Part of a small language model's weights.
Training: a variant of Muon for these matrices, 298M tokens, 5094 steps.
MLP neurons of a small language model. Each row is named by its layer, matrix (down: output weights) and neuron, and shows model dimensions 16-207. Each number is 500 + 25 x the weight over its row's rms, rounded and kept within 0 to 999. Numbers have three digits each.
After each neuron's rows, "raises" lists the tokens whose logits its output raises most directly, leaving later layers aside.

L16.down533:487469504487462515495514470516483500547464527497466489497464488524490514477499520531506494490442510546479496522544484517504520492504488493543527485482513461529495522498467480497497502496500513507509508534488457493538518528504506517522475499488483530475523434500473470519492507539525481433516526509489524503500473534499510513502490521519477489532503527503522490511469507521552515550502520493494474510518491531458515507482494526508463463495535496438548498536480505515509475550537531524461518501519479527513531488486505460465508475481459527549514472568493493541508477488482460507
raises: "es to", "es", "uring", "es the", "es,"

L17.down535:473487492476503518483478518540520495523513492476483508482510540502483494519510468486508504492489509486508543475486531475512478508452455484485512502448551512521475480523500480515465457528532500500535545507485537471523500523476492484501489510556515511513517515499474482528528503511476547488504483501485485486471495512458523473475459488484501467453516454491515497482490518509494486500476451493489477491464490504526489504519493519526531491489487523505509515516520494572528509467473481510549515493487525463519490498514523534546516506489523506457540493454521470511527551508509524485
raises: "is", "ise", "ising", "ine", "ote"

L14.down168:435468474488471484451477463522503503517522513483498485483474502464521518466473509488479452457485463513527471477488471468520453511528522545492494506508509450477523455502507482501501469523548501512537539518456497438476537456549502479493534525508539470497492549509476466504490522471471525464472518485520479496498492500478510486475534518480492507463520525514546517506518496505502512478496424491474482504489537482490536527514484525507500475481521489493500515466523512507521490489486538509510508514454499493510548536504489511511530484556505479493480519498555528505504510474507506507
raises: "arly", "ically", "ably", "ished", "imately"

L12.down70:515489479493496460506518442499505515517516547498492501497493532508513491491488491498529493510466506473500529474484463536513502522487481461472534474504512506556453541470457498456469494529521481505477470509551517515431505504514473523523512508481480470494514528505471465473522509512502538509490489517470509497495488495502534468449518522503483501527483513467496504490477507514531486483501539479508591498510492519519530532505489559528473464485527490504501482491503544521488524540465554500476530505465511526503517487506476479507503518532481491461498498469499538458500515545507511520
raises: "ation", "ation of", "ation.", "ation,", "ation of the"

L8.down561:502540543500496498508483557510491499472510455496541504489505489513471448514516491477479493541579527476498499523490515491497502508464527454554512536456511477505484477542505503496523467515515478486537471474528510523483470503504504474485525503506484521520485467494475517466480492517477511515486529522447509501460500488496494464494507485526511486548519508460492496474487493512548521500455499468488501490497481504461492503491481435507508480484533555474512470492514522489481506459495486513451510505479503439565541498508502488520498493483491511489522557538520465534499483505518455486
raises: " have been", " include", " have", " become", " make"

L16.down773:483491503471494482505520514498455541500512539516432470506546495491523458509526507533504523459523478482486450472514537506537544535508480513523479502506492464501442493464484489514484507519536506532492503558466506525496470488490520450493505476483520487503475474476480478504446554539492472502486469535516533489482493570519486534498519505488491511507525529500512521504482510479512472494482490495516511503501523504478479507509504524453458505411522488486511519561495520475483498519524518515477483479563512517523492507507496524492534475498480540508465478482528511486478484462485507538
raises: "es in", "es,", "es.", "es to", "es and"

L14.down364:501485506492505474562513552488523501503501536501528480488490481526516520515529500519484467549493498537518462461509540524502496470514538517473479518454544547529509482475460517539457489504492481479505481493483472478451501450505540511521493509526500454524502536537512490488498484504483513497496505526467515507485536447564471493474440485517492510497483480509491515503456532513519460496523507523480467525500439441475512495480484475529507545499532454516521491527499499468473486479552502522482521519491448547508556488522500496524522500472472505495526532524497518517496471493481511495
raises: " were", " include", " are", ", including", "ents"

L6.down408:493543547521470472530444535507472491518505492499491489511462490479483476504539463501499506506564498508510510479454453481521462502517518467519476517456500545487491496517499499512518505484500508533502490458510527528470499518513523506524502564543560530480486469469479527485464457492491556523477526526468515508524496487543468468443506479491529521517522486492506497471492487518542458495497504500528484524498517495458504497506489479538541514522509517476532467479506493451466469480512513462482526475534467481486491493517531490496517503452467487537500534484539498492494503484519457491
raises: " have", " become", " have been", " take", " make"

L14.down52:467474453531450495464502498521526511516496494479466534460491499482458520490473479461523485518527525515518557481516454509451509500530508479467528515499505488521503500495514515523509482475533484537516518494488558467476448527550490478511499518504501506506552507441480478539529479501523488515470498498496468533483529494507521473511503487497527520478525468505529517480511461514506537492532477537541502503428491499536525503482468490543523461487519512486488486505518505528516494539482513525465528480479483444531483479515489506507514532485495483507510531520488514499483463547498517476
raises: "ising", "iz", "ize", "ised", "is"